config.yaml
n_layer: 17
d_model: 320
n_head: 5
n_kv_head: 1
head_dim: 64
d_mlp: 832
vocab_size: 14371
activation: "swiglu"
norm: "rmsnorm"
norm_place: "pre"
norm_eps: 1e-05
positions: "rope"
rope_base: 10000.0
rope_fraction: 1.0
qk_norm: true
attn_scale: 0.136
bias: "none"
tie_embeddings: false
parallel_block: false
init: "uniform"
init_std_qkv: 0.0323
init_std_o: 0.0
init_std_up: 0.0323
init_std_down: 0.0
optimizer: "muon"
lr: 0.0137
beta1: 0.93
weight_decay: 0.0099
lr_head: 0.00502
warmup_steps: 0
schedule: "wsd"
decay_fraction: 0.326
decay_shape: "linear"
final_lr_fraction: 0.0
batch_tokens: 65536
seq_len: 1024
doc_mask: true
train_tokens: 456300000
steps: 6963
dataset: "wikipedia_en"
MLP neurons of a small language model. Each row is named by its layer, matrix (gate and up: input weights; down: output weights) and neuron, and shows model dimensions 48-143. Each number is 200 + 40 x the weight over its row's rms, rounded and kept within 0 to 999. A neuron's up and down rows have the sign that makes its largest values positive.
After each neuron's rows, "fires on" lists the tokens most often at its 100 highest values on Wikipedia text that the model never trained on; "fires before" lists the tokens most often just after its 100 highest values on Wikipedia text that the model never trained on. A number after a token or word is its count.

L11.gate349,107,210,214,111,172,233,204,203,162,174,226,274,244,176,147,238,114,174,181,182,225,210,158,229,247,152,189,155,229,213,171,242,172,152,179,179,206,203,190,248,204,270,191,118,181,264,207,237,153,136,266,252,202,192,216,155,229,188,149,196,230,185,222,229,213,253,145,223,169,266,205,162,202,164,213,241,221,207,181,241,203,151,236,223,220,163,157,263,136,259,170,156,214,170,217,113
L11.up349,193,171,220,308,225,173,278,202,244,283,155,181,214,188,200,131,190,218,235,82,207,211,176,202,225,132,196,118,189,192,76,118,202,259,246,275,226,184,167,118,199,202,224,195,186,238,217,164,194,287,180,187,175,137,179,279,251,153,190,216,209,140,157,172,167,220,185,207,215,275,221,220,243,218,162,139,127,222,182,159,221,227,179,197,217,238,262,200,265,232,245,134,197,253,207,155
L11.down349,223,236,246,200,158,175,206,188,248,135,153,154,244,226,204,241,206,209,225,207,220,218,221,214,156,134,228,186,186,166,118,169,181,190,216,222,246,205,307,199,155,269,251,265,283,240,166,156,106,212,150,166,176,246,181,210,113,162,273,182,155,194,152,229,209,196,181,144,229,224,240,205,289,199,195,252,206,214,228,222,173,180,186,211,158,214,158,164,160,180,233,155,201,253,259,155
fires on: " ==" 18, "==" 17, "===" 11, " =" 9, " life==" 6, "ag" 4
fires before: "\n" 76

L14.gate509,129,200,210,228,219,175,184,216,171,182,226,314,199,199,136,210,284,187,156,148,265,210,189,181,232,185,183,220,204,145,278,242,249,195,235,151,168,118,185,203,186,259,213,191,248,194,181,227,113,251,124,200,186,171,263,279,143,195,226,157,203,151,191,145,196,158,171,236,202,154,151,175,239,203,146,193,212,122,183,251,203,229,221,186,266,208,231,292,123,204,193,271,123,216,219,216
L14.up509,138,244,175,151,169,183,160,200,194,248,203,201,187,153,160,174,224,247,247,265,218,246,215,245,211,188,190,278,219,196,248,234,236,120,190,254,271,111,235,243,186,177,162,272,157,150,207,191,228,215,229,349,231,142,189,231,218,214,209,152,188,172,164,187,183,220,186,233,165,181,151,201,224,212,228,176,216,185,231,163,226,171,249,220,115,142,188,203,168,182,139,174,199,291,225,207
L14.down509,215,154,156,218,228,227,204,163,267,247,108,127,221,207,206,150,201,148,156,176,201,136,148,174,215,206,244,155,232,211,245,201,227,190,216,175,209,234,116,199,169,198,163,166,225,252,148,244,175,219,149,168,242,233,180,172,163,257,284,189,210,189,227,193,145,221,174,215,179,197,225,207,174,188,160,242,142,224,256,126,186,225,238,212,194,206,164,188,210,176,182,202,330,151,146,183
fires on: "\n" 51, " under" 8, " (G" 6, "l" 4
fires before: "\n" 51, "ER" 4

L11.gate399,218,168,195,193,189,189,188,223,226,176,277,280,180,191,86,194,182,203,214,249,163,160,236,162,181,216,130,214,182,227,224,212,240,174,200,105,237,248,172,156,174,175,152,177,229,184,205,189,218,165,161,195,199,207,232,164,176,208,174,209,218,128,233,165,197,196,206,187,224,235,111,210,217,238,269,237,201,189,170,202,229,174,224,156,254,228,210,222,298,170,206,291,166,231,232,173
L11.up399,145,221,112,219,248,174,200,295,257,244,151,164,175,170,184,159,169,195,225,199,212,222,134,224,152,193,264,254,250,195,191,215,255,223,249,139,204,189,157,165,199,202,169,225,229,251,185,268,206,201,154,148,196,254,257,188,220,240,170,253,264,159,159,174,199,252,255,173,160,163,211,205,259,166,214,194,245,202,209,209,211,240,246,167,140,228,204,226,187,155,220,207,195,233,207,200
L11.down399,234,198,201,220,89,231,110,136,170,175,208,220,213,243,285,158,184,184,168,203,156,201,153,204,115,175,203,185,215,189,220,190,206,90,209,189,122,200,255,213,266,192,260,297,207,279,184,162,218,155,177,184,182,231,95,160,209,212,205,176,228,229,217,170,150,219,212,233,159,151,269,202,212,248,178,208,180,239,234,244,211,279,225,156,200,200,222,206,215,134,280,117,181,174,135,214
fires on: "\n" 62, " |" 35
fires before: "|" 44, "\n" 30, "|---|---|---|---" 4

L10.gate811,249,157,199,178,135,247,206,209,176,202,233,223,234,131,232,201,164,120,157,131,168,164,221,208,263,118,224,162,182,206,202,245,133,213,133,182,191,168,243,196,235,221,231,147,245,165,177,189,122,242,327,186,207,256,198,167,238,285,169,173,167,227,181,188,263,177,209,251,260,278,179,193,258,169,158,239,165,107,94,270,135,123,233,202,191,214,164,167,220,205,147,229,177,167,204,213
L10.up811,213,184,309,211,186,258,222,209,199,257,168,221,253,168,160,177,234,229,197,250,231,198,260,159,196,196,212,189,226,178,170,132,238,223,218,211,167,230,214,250,212,130,222,207,210,133,171,109,222,178,183,256,142,173,186,214,158,221,194,109,127,209,263,122,197,210,199,214,259,148,192,214,299,189,187,157,254,178,222,212,195,171,235,157,183,182,210,156,228,190,174,193,228,229,229,152
L10.down811,217,158,275,217,185,145,144,151,146,219,235,221,218,177,146,258,230,225,166,159,205,222,186,215,250,161,199,254,184,205,169,189,210,133,226,174,183,236,284,200,167,193,189,223,88,282,190,182,220,213,193,160,182,115,246,174,230,205,223,168,158,214,139,204,250,185,177,229,242,275,234,133,130,164,138,150,203,187,170,228,239,167,186,152,230,202,161,202,226,220,218,176,286,109,240,245
fires on: "==" 20, " ==" 19, "s==" 12, "===" 8, "==Career==" 6, " ===" 4
fires before: "\n" 95

L11.gate455,189,241,158,203,216,220,253,173,209,285,284,270,205,193,207,180,169,247,177,167,269,156,165,158,184,164,196,248,269,208,164,264,157,232,183,127,199,175,180,184,247,252,189,160,259,218,225,224,121,215,145,215,178,263,211,213,162,222,198,161,316,235,210,169,240,212,152,224,278,249,210,150,211,192,162,284,200,277,203,188,151,246,217,216,156,189,239,218,236,166,173,273,188,221,165,169
L11.up455,212,247,220,193,241,218,131,232,212,236,184,232,226,202,145,202,221,193,191,198,218,210,257,186,112,117,200,200,181,224,279,214,232,213,181,161,181,201,169,139,219,223,192,184,145,172,242,179,183,179,207,242,171,177,172,296,174,262,191,190,225,159,171,175,162,184,274,208,124,195,214,240,167,121,183,230,169,242,154,175,174,179,238,172,181,228,246,228,260,181,245,187,175,192,172,157
L11.down455,277,158,263,166,246,264,247,166,217,216,153,255,194,219,277,186,182,195,143,182,138,136,242,108,211,191,144,249,228,241,149,219,121,160,157,194,219,242,244,95,246,220,152,160,183,254,276,130,191,234,205,185,222,220,199,211,186,179,182,157,180,221,124,270,234,175,183,161,161,228,205,178,202,196,219,205,236,210,177,155,185,175,157,159,194,152,184,221,241,146,194,102,218,169,245,197
fires on: "\n" 40, " |" 20, "|" 13, ":" 4
fires before: "\n" 49, "|" 5, "-" 4

L12.gate355,127,198,181,228,235,220,124,210,226,184,178,247,196,202,176,172,173,312,182,124,165,152,181,167,152,163,104,240,235,210,128,253,224,231,236,246,168,171,173,180,192,192,209,159,194,235,204,189,192,156,238,207,246,187,231,218,168,171,155,209,198,261,229,207,173,239,131,214,215,234,140,241,186,218,192,214,189,149,198,209,200,134,181,195,240,211,169,194,224,185,326,145,161,179,132,178
L12.up355,207,243,189,257,190,222,224,209,266,259,162,222,185,148,182,186,238,182,235,141,192,190,215,202,220,130,213,197,251,262,162,154,184,198,207,225,230,219,127,172,267,158,184,208,178,266,170,216,207,230,132,189,160,239,145,182,221,235,227,236,269,192,159,194,231,194,162,175,156,188,192,283,250,237,211,105,203,282,216,192,248,196,219,196,143,190,179,238,266,221,203,164,175,181,249,201
L12.down355,216,198,198,158,215,232,245,180,229,202,197,163,163,181,275,179,216,214,290,174,177,172,225,263,174,184,207,208,292,275,170,153,205,269,174,212,172,202,222,225,210,180,199,171,195,165,183,190,193,221,192,200,239,201,202,166,177,189,223,269,196,160,117,167,197,224,160,224,173,119,207,98,205,271,186,228,190,272,166,217,250,252,253,137,176,213,281,136,276,259,218,189,225,222,201,182
fires on: "\n" 96
fires before: "\n" 94

L10.gate578,182,201,189,222,272,223,188,187,174,248,285,196,286,113,211,189,239,162,192,214,158,217,221,219,277,182,171,202,134,180,140,228,205,205,203,120,221,241,183,180,144,183,210,186,198,236,165,227,242,198,229,209,144,243,220,247,129,253,194,131,220,199,219,200,177,219,195,184,247,202,214,230,201,201,197,196,197,174,274,145,202,171,172,239,139,212,177,212,189,115,217,241,220,213,248,226
L10.up578,135,267,201,140,227,201,218,152,248,189,145,256,191,291,185,182,201,137,211,188,262,220,226,248,242,219,224,192,151,217,130,193,230,238,269,186,273,98,109,215,187,170,215,248,236,174,300,220,233,228,220,163,154,165,199,235,165,213,180,211,224,211,160,216,228,239,192,237,250,209,167,214,167,192,149,197,227,197,211,225,231,202,224,178,206,256,253,190,190,200,217,205,209,213,259,251
L10.down578,177,189,261,165,196,163,241,231,152,180,161,239,190,275,233,295,171,170,242,230,215,206,215,179,174,255,206,189,251,224,134,204,165,181,220,130,168,163,190,262,189,188,276,212,187,232,177,192,148,225,176,257,144,186,267,221,157,244,217,174,219,196,200,174,168,222,181,135,254,246,269,218,216,273,230,257,183,195,223,239,291,192,167,153,165,244,189,264,220,175,204,258,175,193,132,126
fires on: "\n" 66
fires before: "|" 42, "|---|---|---|---|---|---|" 6, "|---|---|---|---|---|---|---|" 4, "|---|---|---|---|" 4

L7.gate635,147,171,226,160,193,251,135,139,203,190,192,217,144,199,157,216,195,164,170,208,236,176,200,170,184,184,220,211,188,234,206,222,162,135,196,165,269,212,209,171,226,167,245,208,248,194,232,191,170,229,229,133,249,259,211,130,216,177,237,133,147,225,207,247,127,139,132,212,134,182,125,160,203,257,246,256,250,229,259,242,159,215,246,176,223,159,204,216,260,203,202,249,143,241,292,232
L7.up635,270,169,136,199,236,180,147,139,203,208,177,221,229,226,234,159,257,227,181,242,185,220,185,158,216,164,206,233,191,213,186,218,286,182,223,176,242,149,276,172,195,188,240,215,262,223,287,206,160,149,230,215,245,180,212,196,163,186,242,101,212,144,207,198,263,170,194,150,165,180,128,220,217,240,156,159,169,183,173,228,200,232,211,155,192,251,255,213,183,185,191,244,184,158,230,149
L7.down635,156,151,244,222,212,163,99,193,169,158,198,189,245,246,189,172,172,250,267,344,228,191,117,208,307,134,222,198,198,161,158,201,163,180,274,215,207,157,149,175,175,173,199,187,154,217,238,191,229,279,217,238,251,239,201,231,164,190,250,121,153,231,136,199,199,240,143,183,219,190,220,233,251,134,244,228,263,227,232,215,201,259,194,212,199,245,228,241,164,196,244,278,213,196,197,242
fires on: "\n" 55, "|" 9
fires before: "\n" 52, " the" 6

L5.gate521,235,178,163,198,202,281,237,219,234,147,178,235,221,279,236,142,205,228,269,147,145,169,176,238,240,230,197,194,210,160,161,206,127,215,190,209,269,252,163,229,188,103,274,145,211,252,180,205,147,244,193,175,174,253,159,174,198,235,234,232,163,166,234,188,133,246,251,239,204,150,203,230,225,158,190,235,192,240,160,196,258,182,180,176,207,181,186,183,236,169,293,187,224,173,140,183
L5.up521,229,219,212,134,255,167,177,168,203,220,227,207,177,275,178,162,212,232,180,172,216,169,185,295,217,185,216,165,157,170,143,154,210,180,228,166,167,238,170,165,198,131,227,231,145,280,192,199,180,162,195,211,179,239,186,195,214,225,211,216,276,187,196,277,253,202,231,209,210,160,203,176,226,243,303,159,219,276,220,147,216,230,225,199,178,183,185,222,215,244,253,212,193,235,216,178
L5.down521,233,210,158,187,171,228,199,238,254,157,146,223,280,177,211,169,161,240,212,147,166,208,210,230,194,250,196,255,216,185,157,154,166,121,202,199,122,231,163,158,213,134,208,122,235,129,154,224,187,171,210,103,185,287,194,310,223,207,164,206,198,157,162,227,233,312,142,184,242,184,248,291,142,255,163,177,267,240,130,183,240,188,198,200,114,299,186,149,143,177,216,232,253,161,191,226
fires on: "\n" 60, "ub" 20, " ob" 6, " sub" 5
fires before: "\n" 58, "lig" 4

L9.gate735,190,185,190,262,200,253,200,191,183,169,216,267,259,179,193,223,201,236,154,201,188,247,183,133,202,207,192,226,204,183,170,192,188,232,217,211,194,238,209,214,199,207,180,182,125,72,155,252,131,249,221,223,236,182,211,165,201,138,175,148,199,249,214,213,216,287,228,159,151,212,215,256,176,178,200,229,194,213,190,268,246,183,197,172,264,171,207,237,155,183,154,227,154,199,171,217
L9.up735,259,184,266,164,194,190,173,176,214,169,155,259,264,197,164,270,230,233,171,233,183,217,161,78,174,157,190,184,210,137,192,187,254,176,236,256,206,148,68,236,206,181,243,244,292,226,231,187,183,222,221,192,159,88,186,168,147,254,165,158,148,212,248,269,201,212,198,194,187,151,225,232,191,177,188,207,173,182,146,194,200,240,216,176,142,237,123,183,228,235,241,134,258,206,187,161
L9.down735,186,274,181,204,181,215,176,197,212,168,221,244,202,179,144,188,165,236,134,191,212,204,233,235,240,147,254,177,287,149,212,203,192,130,173,181,96,164,213,233,196,169,132,219,186,230,219,164,272,186,234,241,239,165,232,164,213,190,231,157,132,96,179,169,190,150,205,242,175,224,163,169,164,256,182,178,170,124,142,247,255,173,118,164,236,214,213,213,189,269,203,276,216,161,197,230
fires on: " ==" 29, "==" 18, "d" 10, "s==" 10, "==History==" 6, "." 4
fires before: "\n" 74, " |" 5